python train.py --n_layer=22 --n_kv_head=4 --activation="tanh_gelu" --norm_place="pre" --positions="learned" --qk_norm=false --parallel_block=false --init="normal" --optimizer="adamw" --lr_mult_qkv=0.5 --beta1=0.95 --decay_fraction=0.8 --decay_shape="linear" --train_tokens=621400000 --dataset="wikipedia_en"
MLP neurons of a small language model. Each row is named by its layer, matrix (up: input weights) and neuron, and shows model dimensions 32-127. Each number is 128 + 24 x the weight over its row's rms, rounded and kept within 0 to 255.
After each neuron's rows, "fires on" lists the tokens most often at its 100 highest values on Wikipedia text that the model never trained on; "fires in" lists the words (lower case) most often at its 100 highest values on Wikipedia text that the model never trained on.

L15.up392 [160 131 138 105 116 112 138 106 112 146 149 134 141 137 127 125 131 111 112 143 107 106 130 125 145 114 128 114 123 105 164 128 120  73  81 102 208 139 135 122 142 147 123 126 140 110 149 142 142 138 154 160 112 109  96 130 109 129  90 207 123 117 137 134 145 135 165 155  89 147 162 151 118 112 123 167 104 157 120 128 104 153 133 125 131 105 142 124 119  96 145 101 121 115  98 126]
fires on: " to", " He", " he", " United", " her", " not"
fires in: "to", "heino", "and", "he", "united"

L14.up222 [157 124 132 170 156 162 144 106 123 103 171 184 136 167 139  89 123 123  84  67 160 138  86 112 114 132 105  90 104 126 137 118 115 127 132 103 126 174 129 174 117 136 118 139 128 158  84 128  93 111 126 156  95  98 131  98 148 142 134 109 134  96 154 113  96  90 120 111  90 110 122 135 135 153  60 189 144  95 159 125 122 120 153  83 151  85 136 121 145 139 132  98 141 138 130 114]
fires on: " of", "5", "ing", " that"
fires in: "of", "5", "that"

L6.up114 [136 142 136 174 146 169 139 105 141 141 148  79 156  88 110 127 115 164 113 121 132 128 145 151 125 101 163 131 163 147 146  98 132 110  89 133 129 177 159  84 119 181 141 129 118 122 114 151 136 161 137 162 175 105 154 139 155  81 121 148 109 117 105 117 139 160 121 114 121 107  79 146 122 141 154 126 146  93 130 158 139 138 146  88 124 156 117 136 121 107 147 126 122  84  85 135]
fires on: " at", " against", " joined", " behind", " RUS"
fires in: "at", "against", "joined", "behind", "rus"

L14.up888 [ 92 129 157 123 151 112 128  80 128 117 144 127 116 140  90 147 116 158 155  99 173 132 111 106 148 111 151 111 129 144 130 109 116  88 102 117 165 165 206 110 130 136 142 127 150 144 124 118 109 177 135 115 162 143 112 123 125  99 125 139 121 131 137 140 130 125 141 126  74 126 107 148 158 161 122 107 117 105 122 165 137  86 118 125 147 138 151 152 105 151 139 149 168  99 143 115]
fires on: " of", " from", "ing"
fires in: "of", "from"

L11.up1017 [135 111 141 131 149 164  95  99 111 144 170 156  99 148 124 131 108 112 128 122 153 124 125 132 100 121  84 159 114 128 166 125 113 126 130  98 121 134 160 169 149 153 131 111 144  90 119 115 184 154 106 111 125 107 120 139 129 106 113 132 124  89 130 122 138 112 150 160 126 114 155 134 140 154 146 141 172 114 144 131 130 136 100  78 129 106 125 137 125 170 139 116 133 116 120 128]
fires on: " that", " who", " be", " and"
fires in: "that", "who", "be", "and"

L6.up759 [170 137 130 156 138 171 135 117 140 137 118  99 107 117 128  56 124 116 125 121 121 143 145 126  97 150  95 159 158 123 152 130 138 101 131 135 130 153 139  83 142 145 152 112 123 179  81 126 108 136  93 136 133 141 192 119 103 125 111 145 131 108 135 102 150 109  80 106 120 103 127 125 135 122 122 117  86  96 139  90 123 168 167 101 121 101 156 107 169 108 118 140 100 103 100 122]
fires on: " song", " time", " single", " name", " comment"
fires in: "song", "time", "single", "name", "comment"

L15.up463 [101 136 138 112 139 169 165  95 115 106 135 119 102 139 124 137 135  82 130 119 133 128 128 124 146 133 122 102 111  96 143 164 102 119 148 143  98 170  95 148 129 132  91 167 118 127 103 138 117 142 127  98 106 106 155 103 180 142 113 130 104 106 109 117 145 116 143 152 123 123 145 135 163  94 157  89 131 118 135 130 113 127 128 132  99 145 135 198 135 138 164  91 115 138 126 117]
fires on: " in", "on", "in", " In"
fires in: "in", "upon"

L9.up611 [124 124 145  90 140 138 147 122  91  86 179 119 149 145 116  58 131 176 125 150 143 123 124 109 112 124 172 124 121  67 149  85 124  88 132 116 135 146 122 120 135 147 100 149 127 104 142 134 124 151 161 187 189 111 109 121 115 104 108 125  99  71 154  98 131 131 128 143 144 132 121 143 121 133 102 149  75 120 149 139 128 129 134 107 142 120 164 137 135 101 164 110 112  80  87 130]
fires on: " to", " about", " than", " into"
fires in: "to", "about", "into", "than"

L7.up49 [133 133 130 128 122 212 155 102 111 131 116 111 108  95 101  82 112  97 145 143 109 142  98 125 135 136 131  84 147 130 132 163 100 118 157 121 136 108 141  71  89 131 155 111 175 120 130 165 145 145 101 168 167 101  85 137 108 149 135 139 155 100 105 127 120 152 128 158 141 115 125 169 135 108 112 127 173 107 137 113 123 123 122 138 110 127  91 127 132 176  89 131 120 122 118 131]
fires on: " also", " once", " however", "so", " time", " Ba"
fires in: "also", "once", "however", "time", "later", "therefore"

L14.up715 [159 121 139 121 126 106 141 131 124 118 151 160 215 135 170 138 124 134 120 154 150 140 112  87 141 126 111 104 171  89 127 158  95 153  91 112 128 123 121 140 131 153 162 113 141 112 154 175  90 113 154 130 137 112 138 101  97 147 110 148 119 141 109 123 133 128 128 128 118 151 118 177 119 134 115 130 174  91 173 147  74 124 141 107 170 120 156 125 133 117 104 111 129 134 105 100]
fires on: " an", " An", "An"
fires in: "an", "animator", "another"

L13.up613 [121 116 169 151 173 125 144  86 139 113 128 135 131 129 125 144  99 124  74 143 125  85 106 105 155 139 133 116 122 114 110 119 143 122  89 163 146 160 116 144 140 118 144 132 108 127  89 136 154 154 157 175  90 151 140 130 167  89 124 159  44 115 144 130 128 143 138 109  66  94 121 167 155 128  95 110 144 112 123 173 123 119 122 153 173 136 138 115 103 132 103  95 123 123 146 103]
fires on: " of", "s", "me"
fires in: "of", "s", "fame"

L11.up917 [105 133 190 106 128 153 137 106 197 123 170 119 127 142 133 133 137 105 124  97 148 151 135 102 167 152 167 117 112 114 102  67 135 112 136 155 140 114 113 151 121 153 117 137 128 109 111 108 127 195 120  95 117 113 101 132 141 141 113 150 120 120 166 139 120 152 124 137  90 118 105 112 195 159  76 126 130 121 149 107 135  91 131 174 151 111 154 154  96 132 111 114 146 122 124 133]
fires on: " of", "ed"
fires in: "of"

L11.up811 [132 120 107 125 131 196 104 127 139 159 173 166 157 124 110  96 150 126 141 146 154 120 100 109 123 138 118 143 101 124 143 123 123 126 149  93 144 150 171  62 158 131 133 124 148 148  90 131 139 149 123 173 160 139 116 120 118 132 114 121 114 101 115 115 139  98 123 213 136 127 138 129 168 129 143 165 114  94 147 130  90 178  99 126 146  88 114 135 163 133 127 101  70 113 109 124]
fires on: " and", " be", "sh", " is"
fires in: "and", "be", "is"

L14.up536 [120 148 136 132 135 119 128 110 170 122 121 140 113 143 122 112 123 121 136 138 133 153  95 127 170 125 138 157 141 120 156 158 147 117 145 139 157 122 148  71 118  91  85 112 140 140  86 146 117 104 102 129 149  54 154 134 130 117 134 172 147  97 134 123 139 170  75 120  95 146 105 137 127 108 102  73 156  90 153 101 112  81 100 164 159 130 128 131 120 134 151 137 101 128 105 133]
fires on: " a", "com", " comp"
fires in: "a"

L15.up199 [164 145 176  91 131 127 133 110 181  89 173 134 141 113 144 129 125  73 121 134 176 105 135 174 120 143 107 110 151  98 150  87 121 106 132 140 154 155  79 131 148 112 146 123 138  96 140 116  95 100 141 161 193 162 140 128 130 131  58 112 116 106 162 114 142 121 110 141 167 132 161 136 130 142 107 141 158 119 125 138  95 139 145 105 129 149 132 105  85 135 139 123  66  80 134 144]
fires on: " an"
fires in: "an"

L8.up683 [161 139 109  96 117 115 108 104 144 166  78 104 128 109  99 137 100 182 129 117 139 112 134  89 116 131 134  84 166 139 121  85 111 165  87 115 132  87 138  94 146  65 138 120 144 143  80 139 141 163 112  95 111 160 158 113 111 168 111 112 120 118 110 174 131 160 155 139  94 147 166 104 121 112 149 111 161 114  77 125 100 142 103 136 151 101 135 153 134 154  95 139 129  67 107 104]
fires on: " the", " Budapest", " later", " Moscow"
fires in: "the", "budapest", "later", "moscow"

L15.up393 [103 152 112  98 117 146 140 152 131 131 155 129 135 133 137  94 111  97 137 146 130 104 126 140 123 125 144  97 133  88 124 116  81 104 160 131 138 115 138 150 106 126 106 164 142 111 109 134 102 147 134 120 131 140 132 121 129 126  96 147 104 107 145 119 145 170 125 171 138 102 143 122 140 128 132 114 139 156 170 102  72 132 125  92 111 182 141 200 103 101 160  96  84 154 107 137]
fires on: " in", " for", " All", "W", " super", " as"
fires in: "in", "for", "all", "as", "w"

L6.up1017 [124 141 148 165 134 178 109 123 124 117 145 120 131  99 115 103 103 122 141 109  98 131 133 108 128 113 111 153 137 161 157 114 134 104 114 138 147 176 106  74 104 149 127 120  99 147 140 141 118 162 125 125 138 120 131 110 112 117 138 172 120 142 161 105 127 162  99 167 122  97 134 140 178 121 125 153 117  80 140 138 136 162 125  91 121 142 103 168 119 136 130 147 146 166  37 129]
fires on: " time", " name", " same", " yet", " thought"
fires in: "time", "name", "same", "yet", "thought"

L6.up570 [125 166 133 102 135 139 148 110  93 137 124 163 172 173 101 112 169 117 135 131 149 126 141  57 136 120  89 139 122  91 112 116  97  84 156 129 100 138 146 122 125 107 119 167 147 111 161 127 187 138 111 168 150 168 136 104 100 118 146 157 113  89 136 165 131 143 124 168 103 167 162 136  97 104 129 106 117 115 130 140 120 119 127 103 130 135 123 150 137 142 131 107 103  98 106 134]
fires on: " by", " G"
fires in: "by"

L7.up487 [138 131 117 128  99 161 120 108 133 102 128 126  99  97  96 169 156 124  82 159 126 148 124  77 127 127 136 174 138 160 156 135 106 178 130 129 128 138 137  71 108 117 116 154 146 120 112 130 152 139 151 120 100  79 153 124 113 123 154 148 140 100 124 143 124 114 148 114 126 116 116  75 154 146 124 102 146 111 153 137 116 157 131 117 135 124 109 157  55 159 132 129 100 121 129 127]
fires on: "After", " during", " After", " who", " after", " War"
fires in: "after", "during", "who", "war", "in", "degree"

L8.up808 [158 171 150 162 141 127 152  99 117 122 105 165  89 153 103 119 156 129 137  98 137 153  85 123 159 146 100 123 149  70 155 129 145 130 166 124 137 145 119 128  93 137  85  93 128 149  99 152 105 120 122 121 192 122 116 129 126 128 105 120  90  75 149 131 123 155  94 142 113 102 148 144 153 146 102 146 100 116 121 123 126 162 147  91 157 171 131 123 161 113  95 129 133 145 174 125]
fires on: " out", " it", " one", " me", " there", " them"
fires in: "it", "out", "one", "there", "them"

L6.up681 [128 122  64 137 135 146  93 120  96 137  91 146 127 142 101 155 148 112 124 153 140 103  93 136 120 149 130 161 107 170 143 159 144 163 108 110 149 106 138 145 165 156 127 121 167 137 130 117 145 156 101 175 173 119 119 121  98 118 112 134 182 150 120 138 140 111 164 119 126 119 153 105 163  68 109  98 127 121  95 168 154 117 131 159 135 152 133 163 127 142 119 116 122 140 128 120]
fires on: " Dur", " War", " March", " February", "Dur"
fires in: "during", "march", "february", "war"

L15.up488 [120 139 141 134 123 159 146 108 123  89 120 163 143 126 103 107 145 119 130 155 135 110  82 153 128 166 149 113 155 114 141  82 171 169 132 124 130  71 152 131 129 125  90 142 137 137 101 109 111 126 100 175 142 113 116 132 124 147  93 158 170 140 150 133 128 167 111 151 140 128 127 123 133 141 133  99 167 130 179 170 116 126 114 138 183 121 112 129 121 184 119 136 131 131 108 160]
fires on: " was", " were", " been", " a"
fires in: "was", "were", "been", "a"

L9.up420 [135 142 133 163 137 128 156 127 145 155 148  88 139  99  95 150 156 129 129  76 134 133 139 107 139 107 134 161 117  85 127  92 117 140 140 136 126 150 104  87 162 127 110 142 140 138 134 144 125 135 153 145 192 124 103 122 165 128  91 139 114 130 122  94 130 118 151 189 112 150 102 111  97 101 164 113  75 103 115 142 122 137 140 133 122 162 109 111 128 113 142 143  97 101  95 109]
fires on: " and", "ing", " with", " addition", " making", "let"
fires in: "and", "with", "during", "addition", "making"

L11.up359 [115 136 167 119 104 129 129 120 133 143 135 104 151 166 135 111 129  79 101 102 126 142 123 125 148 128 127 111 143 152 165 120 110 133 187 135 119 131 110 106 143 119 101  54 141 132 102 155 115 141 113 139 127 167 147  98 108  95 100 147 105 130 127 109 131 107  98 131 144 138 121 123 141 107 105 132 155  86 117 199  49 134 135  89 161 121 162 102 152 117 106  73 128  84 121 135]
fires on: " as", " not", " an", " re", " first", " no"
fires in: "as", "not", "an", "first", "no"

L11.up909 [120 106 135 121 133 132 114  89 136 137 143 110 174 170 135  86 146 112 171  79 145  83 120 114 107 117 110 126 112  97 137 185 127 143 117 135 133 192 178 133 179 136 106 154  78 113 126 108 106 180 117 156 132 131  97  88  95 119 108 111 122 105 155 107 136 114 136 142 123 125 111 138 148  96  70 111  84 126  94 114 136 137 129 132 130 132 149 109 126 105 132 118 148  79 128 137]
fires on: " to", "t"
fires in: "to", "t"

L9.up146 [141 112 106 105  84 142 109 112 161 133 117 144 106  96 135  83 153  95 137 140 167 133 135  83 117 117 123  95 126  87 157 109  73 130 108 129 141 148 183 120 101 113 170 162  94 149 132 150 141 131 110 173 124 130 139  88 148  91 111 154  94 118 136 162 154 169 106 170 129 110 107 111  83 116  94 142 173  74 135 131 143 164 153 108 100 154 120 122 135 120 121 123 155 117 134 148]
fires on: " mother", " club", " life", " wife", " father", " husband"
fires in: "mother", "club", "life", "wife", "father", "husband"

L11.up164 [ 99 123 168 109 194 101  84 115 127 133 183 167 111 110 119 121  95 119  85 120 161 120 108 101 141 106 123 164 156  99 145 126 126 105 111 119 130 165 152 136 126 144 131 138 123 117 115 113 118 109 128 148 130 149 158 103 134 150 115 157 115 142 164 155 140 139 136 120 119 114  96 145 175 134 123 103 127 113  95 188 100 116 131 134 168  92 162 117 116 106 131 120 147 146 133  99]
fires on: " of", " to", "ing"
fires in: "of", "to"

L6.up586 [136 141 136  83 159  90 133 111 114 139 134 153 162 135 110 135  94 116 112  88 133 113  95 106 157 135 169 133 167 113 125 147 112 129 101 121 145 118 163 125  63 133 170 115 101 123 140 112 117 150 148 158 127 105 111 123 130  92 113 147 172 143 130 123 126 152 116 137 126 145 154 127 179 124 113 138 121  88 138  77 120  94 128  97 130 178 145  71 134 112 176 110 115 146 133 119]
fires on: " between", " both", " all", " those"
fires in: "between", "both", "all", "those"

L6.up1004 [101 153 130 129 148 138  79 144 147 104 161 145 109  89 147 126 135 180 124 118 104 135 134 118  93 114 120  90 149 109 125 138 106 115 106 131 138 113 102 112 132 135 142 118 128 129 135 148 107 144 128 135 123 155 131 119  88 143  87  91  62  57 148 159 133 153 121 159 125  91 104 106 138 154 117 115 115 120 135 128 121 121 111  95 150 125 120 173 139 150 132 123 118 128 151  94]
fires on: " the", "The"
fires in: "the"

L15.up494 [146 117 140 141  97 153 139 107 130 138 166 145 132 143 125 117 110 170 146 142 128 118  73 102 137 166 137 101 143 147 139 127 157 135 135 124 133 136 149 127 100 141  68 100 146 156 120 172 119 125 109 167 119 106 128  91 135 161  96  96 123  86 146 150 116 122 131 161 153 120  96 150 102 108 122 122 129  67 146 124 107 121  99 161 139 157 132 100 102 148 139 102 136 110 113  85]
fires on: " a"
fires in: "a", "aura"

L14.up303 [136 122 137 140 105 150 130 111 157 116 120 155 139 118 144 179 137 113 153 155 103 107 137  76 135 141  96 165 151  97 145 101 126 123 124 143 167 143 101 136 118 117 134 147 162 133 145 144  94 136 115 155 159 180 133 117 132 146  85 126 100 112 139 172 140 136  88 132  65 140 113 125 111  87  88 135 165 109 152 131  97 121 151 160 132 153 128 125  51 132 110 115 105 125  95 131]
fires on: " an"
fires in: "an", "animator", "anesthetist"

L11.up498 [214 150 166  95 139 147 107  78 114 121 126 110  70 126  96 123 169 116 117 168 135 115 128 126 123  88 120 140 100 145 165 122  89 127 119 138 135 121 181 127 151 159 115 134 122  82 154 145 165 111 133 146 117 146 100 130 104 104 104 176 131 177 150 114 155 144 124 166 131 106 100 103 106 125 119 161 129 104 145 109 107 124 148 146 136 112 146 116 142  88 142 126 131 127 129 133]
fires on: " to", " well", " and", " she", " Ang"
fires in: "to", "well", "and", "she"

L13.up481 [188 124 155 105 114 104 127 115 103 118 136  88 154 130 120 125 127 168 136  78 120 133  99 116 132 125 114 126 145 122 121  98 102 108 123 138 165  93 122 140 146 102 139  98 139 157 119 118 112 102  87 152 108 118 146 115 139 127 136 155 140 101 124 144 139 139 127 138  93 159 143 127  75 123  84 105  89 110 119 154 122 105  76 140 127 143 139 138 119 115 126 123 159  84 144 137]
fires on: " to", " would", " a", " un", " re"
fires in: "to", "would", "a"

L13.up472 [ 94 159 156 113 104 112  95 121 184 135 134 137 163  81 126 145 157  80 145 128 101 119 120  88 164 101 133  93 103 104 127  85 132 141 104 125 125 106  90  93 121 124 135 102 126 145 148 127 103 188 128 132 152 108 127 158 125 163  88 125 109 136 155 160 151 148  77 166 144 152 155 122 149  72 151 139 156 116 120 190 114  92  90 146 153 210 116 146  88 134 105 133 109 114 110  94]
fires on: " an", " not", "li", "it", "is", "pos"
fires in: "an", "not", "exit"

L6.up629 [166 128 157 118  78 116 133 135 162 127 159  54 151 133 133 133 114 110 112  91 118 112 134 123 136 171 104 109 130 118 152 107 110  69  65 150 136 111 154 112 147 132 116 124 121 166 114 148 109 118 142 127 144 141 132 107 125 108 101 168  78 144 148 123 142 149 121 125 135 126 148 132 109 143 123 112 126 144 120 163 121 151 101 153 150  95 156 113 141 134 118 143  84 120 106 122]
fires on: " he", " Di", " Fe", " play", " football"
fires in: "he", "play", "football"

L6.up146 [155 123 139 111 122 115 141 121 123 180 159 112 116 107 113 103  38 111 115 171 153 153 132 139 149 127 125 127 143 151 125  99  95  82 146 137 151 147  99 118  95 171 138  85 127 147 109 132 158 118 135 155 162 120 163 116 116 192 157 140 161 122 133 100 141 128 101 145 131 127 142  86 130 128 119 133 145 138 133 126 147 127 172  93 109  95  82 125 125 163 111 130 130 109  85  99]
fires on: " United", "4", "2", " USA", " France", " ITA"
fires in: "united", "usa", "4", "ita", "2"

L13.up552 [ 88 172  95 148  97 144 119 104 128 140 128  99 129 124  94 189 103 175 105 110 152  92 121  62 123 117 128  83 157 127 117 107 138 133  95 122 137 144  77 124 137 118 127 151 128 122 102 139  90 145 171 134 137 176 134  98 100 146 138 124 126 158 136 132 129 120 146 126 110 149  84 146 134  95 155  79 119 132 145 129 131  83 127 144 129 141 169 161 141 143  75  85 165 177 127 116]
fires on: " on", "On", " at", " On", " A", " At"
fires in: "on", "at", "the"

L11.up559 [129 112 153 143 163 168 160  88  84 152 188 128 149  90 150 110 119  92  96 131 184 135 129  90 152 125 123 147 142 124 146  98 127 130 136 158 130 156 181 126 129 152 127 115 163 110 154 126 132 165 137 136 155 118 132 142 145 124 114 143 154 119 138 150 130 148 136 148 142 134 107 134 143 135 110 131 118 123 139 125  78 103 141 100 118  88 130 132 166 143 140 157 170  84  69  95]
fires on: " to", " against", " by", "king", " told"
fires in: "to", "against", "by", "king", "told"

L11.up782 [160 118 110 128 137 131 142 114 110 167 130 153 140 163 118  52 129 108 159  93 152 117  72 144 132 129 135 132 130 111 166 110 109 144 101 104 134 135 107 146 148 128 141  98 145 101 135 142 123 135 150 123 128 114 119 145 126  78 119 112 114 113 158 108 146 113  98 118 126 105 114 149 145 110  86  92 115 132 120 133  90 130 138 143 113 142 122 146 132 122 149 105  96  96  79 139]
fires on: " not", " to", " un", " more", " pre"
fires in: "not", "to", "more"

L7.up130 [151 133 100 127 128  74 126 113 137  94 136  72 160 135 140 183 158 135 103 145 139 114 109 100 158 111 105  98 173  94 131 135 113 157 111 150 120 147 112 120 170 136 126 139 128 110 113 140 118 135 129  96 127 128 110 120  88 117 111 144  96 130  99 139 124 157 143 159 126 110 152 183 106 135 144  96 112  70 157 164 109  97  72 164 163 181 142 119 145 133 162 145 116 137 173 115]
fires on: " such", " not", " local"
fires in: "such", "not", "local"

L11.up934 [108 149 156  97 145 175  83 117 161 112 137 146  97 176  97 114 131 136 128 151 127 115  77  93 144 171 102 137  91  87 145 120 134 131  90 134 166 145 150  92 138 142 180 122  92 139 126 114 158 159 113 149 148 123 145  95 154 117 125 138 168 109 133 169 121 117 147 113 103 141 148 109 156 134 165  93 138  91 108 150  92  95  96 140 126 146 145 160 121 157 153 146 133 129 152 143]
fires on: " that", " of", "After"
fires in: "that", "of", "following", "after"

L15.up666 [130 137 134 158 106 138 100 128  73 118 164 148 135 132 151  95 140 168 126 142 143 119 134  98 124 155 104 135 100 165 117 108 139 138  67 124 144 120 188 112 130 180 188  90 149  75 130 140 140 153  97 128 157 101 135  99 114 141 109 105 173 128 145 132 113 150 144 116 153  93 136 158 144 103 134 137 126 123 143 139 150 147 145 116 142 113 128 101  99 113 166 135 137 106 178 111]
fires on: " that", " control"
fires in: "that", "control"

L8.up729 [185 129 134 130 147 114 146 120 149 123 195 130 130  92 118  86  91 123 139 117 129 103 114 147 152  84 120 136  91 113 172 102 129 127  71 124 158  97 120 116 120 124 133 136 123 130 134 162 134  93 133 118 111  96 121 159 121 142 137 134 151 156 122 121 145 122 101 133 132 115 126 142 119  77  95 128 122 115  84 114 136 146 121 118 143 156 153 129 146 126 155 161  90 137 110 136]
fires on: " would", " he", " they", " not", " They"
fires in: "would", "he", "they", "not"

L14.up824 [103 177 128 135 105 120 121 114 127  76 148 104 163 161 121 118 114 105 146 124 123  98  99 119 155 138 129  80 162  68 129 174 144 147 138  90 129  93 160 105 108 136 153 120 126  97 102 134 118 174 146 146 141 128 164 144 128 128 123 128 148 124 116 117 120 123 103 154 158 102 152 167 151 116 144  88 144  72  99 176  73 104  85 120 150 100 173  92  78 125 136 110 136 118 131  99]
fires on: " of", " all"
fires in: "of", "all"

L15.up641 [125 140 149 152 116 134  94 161 119 149 144 138 124 146  93 118 131 145  87 152 160 129 118 135 117 161 139 102 147 109 131 163 132 150 120 106 141 138 129 127 138 155  58 131  79 134  63 112 149 171 102 127 142  79 150  73 115 111 127 114 107  98 112 117 128 127 127 101 108 119 108  91 133 127 113  99 109 139 142 160 127  86 137 175 177 173 143 150  72  79 116  94 104 125 125 120]
fires on: " at", " At", " in", " a", "At", " In"
fires in: "at", "in", "a"

L13.up3 [131 165 157 132 118 128 130  86 149 116 139 160 171 147 114 112 119  95 128 124 133 111 137 132  85 149 173 150 139 145 150  77 134 144 122 168 162 125 138 125 118 118 187 111 125  96  76 175  71 148 121 132 117 151 125 114 167 103 114 164  95 115 174 138 116 127 125 112 121 125 148 162 138 124  81  49 166  80 114 153 131 141 105 156 123 125 132 101  96 107 140 140 153 150 116 139]
fires on: "s", " to", " into", " own"
fires in: "s", "to", "into", "own"

L11.up473 [ 91 139 137 116 126 151 136 144  98 144 111 155 132 133  97 142  92 150 158 135 119 113  97 112 183 175 132 133 122 125 131 126 129 151 125 123 138 144 142  86  76  98 121 132  82 153  98 136 131 151 107 135 120 116 114 125 166 140 154 114 139 140 124 129 114 121 137 127 100 147 161 154 141 152 112 125  81 110 122 121 130  67  99 138 120 148 141  86 120 148  99 111 113 153 150 132]
fires on: " when", " between", " of", " addition", " When"
fires in: "when", "between", "of", "addition", "from", "after"

L13.up879 [ 95 145 121 158 140 137 116 114  83 142 149  92 108 161 115 122 116 100 114  85 127 120 147  96 146 116 139 192 148 110 149 140 130 112 138 163 137 155 128 119 136 172 115 122 129 146 143 151 138 139 126 147 190 123 134 149 143  95 105 146 128 107 140 131 120 110 140 109 162  80 109 151 152 104 155 147 103 130 137 142 129 125 149  90 160 125 155 133 120 107 158 140  99 119 117  85]
fires on: " and", " two", " then", " the"
fires in: "and", "two", "then", "the"

L9.up302 [ 95 148 118 158 104 135 108 114 124 141 155 129 155 122 101  93 129 145 120 113 210 152 101 117 147 128 125 152 133 136 129 109 147 123  75 159 125 152 132  55 108 141  96 146 140 130 100 109 136 170 139 128 130  84 117  81 129  98 100 125 142  93 161 108 138 111 145 107  94 126 133 122 167 103 173 110 111 107 147 141 136 165 148 131 108 150 136 146 131 143  99  86 130 142 102 114]
fires on: " at", "ing", " At", " writing", " training"
fires in: "at", "during", "writing", "training"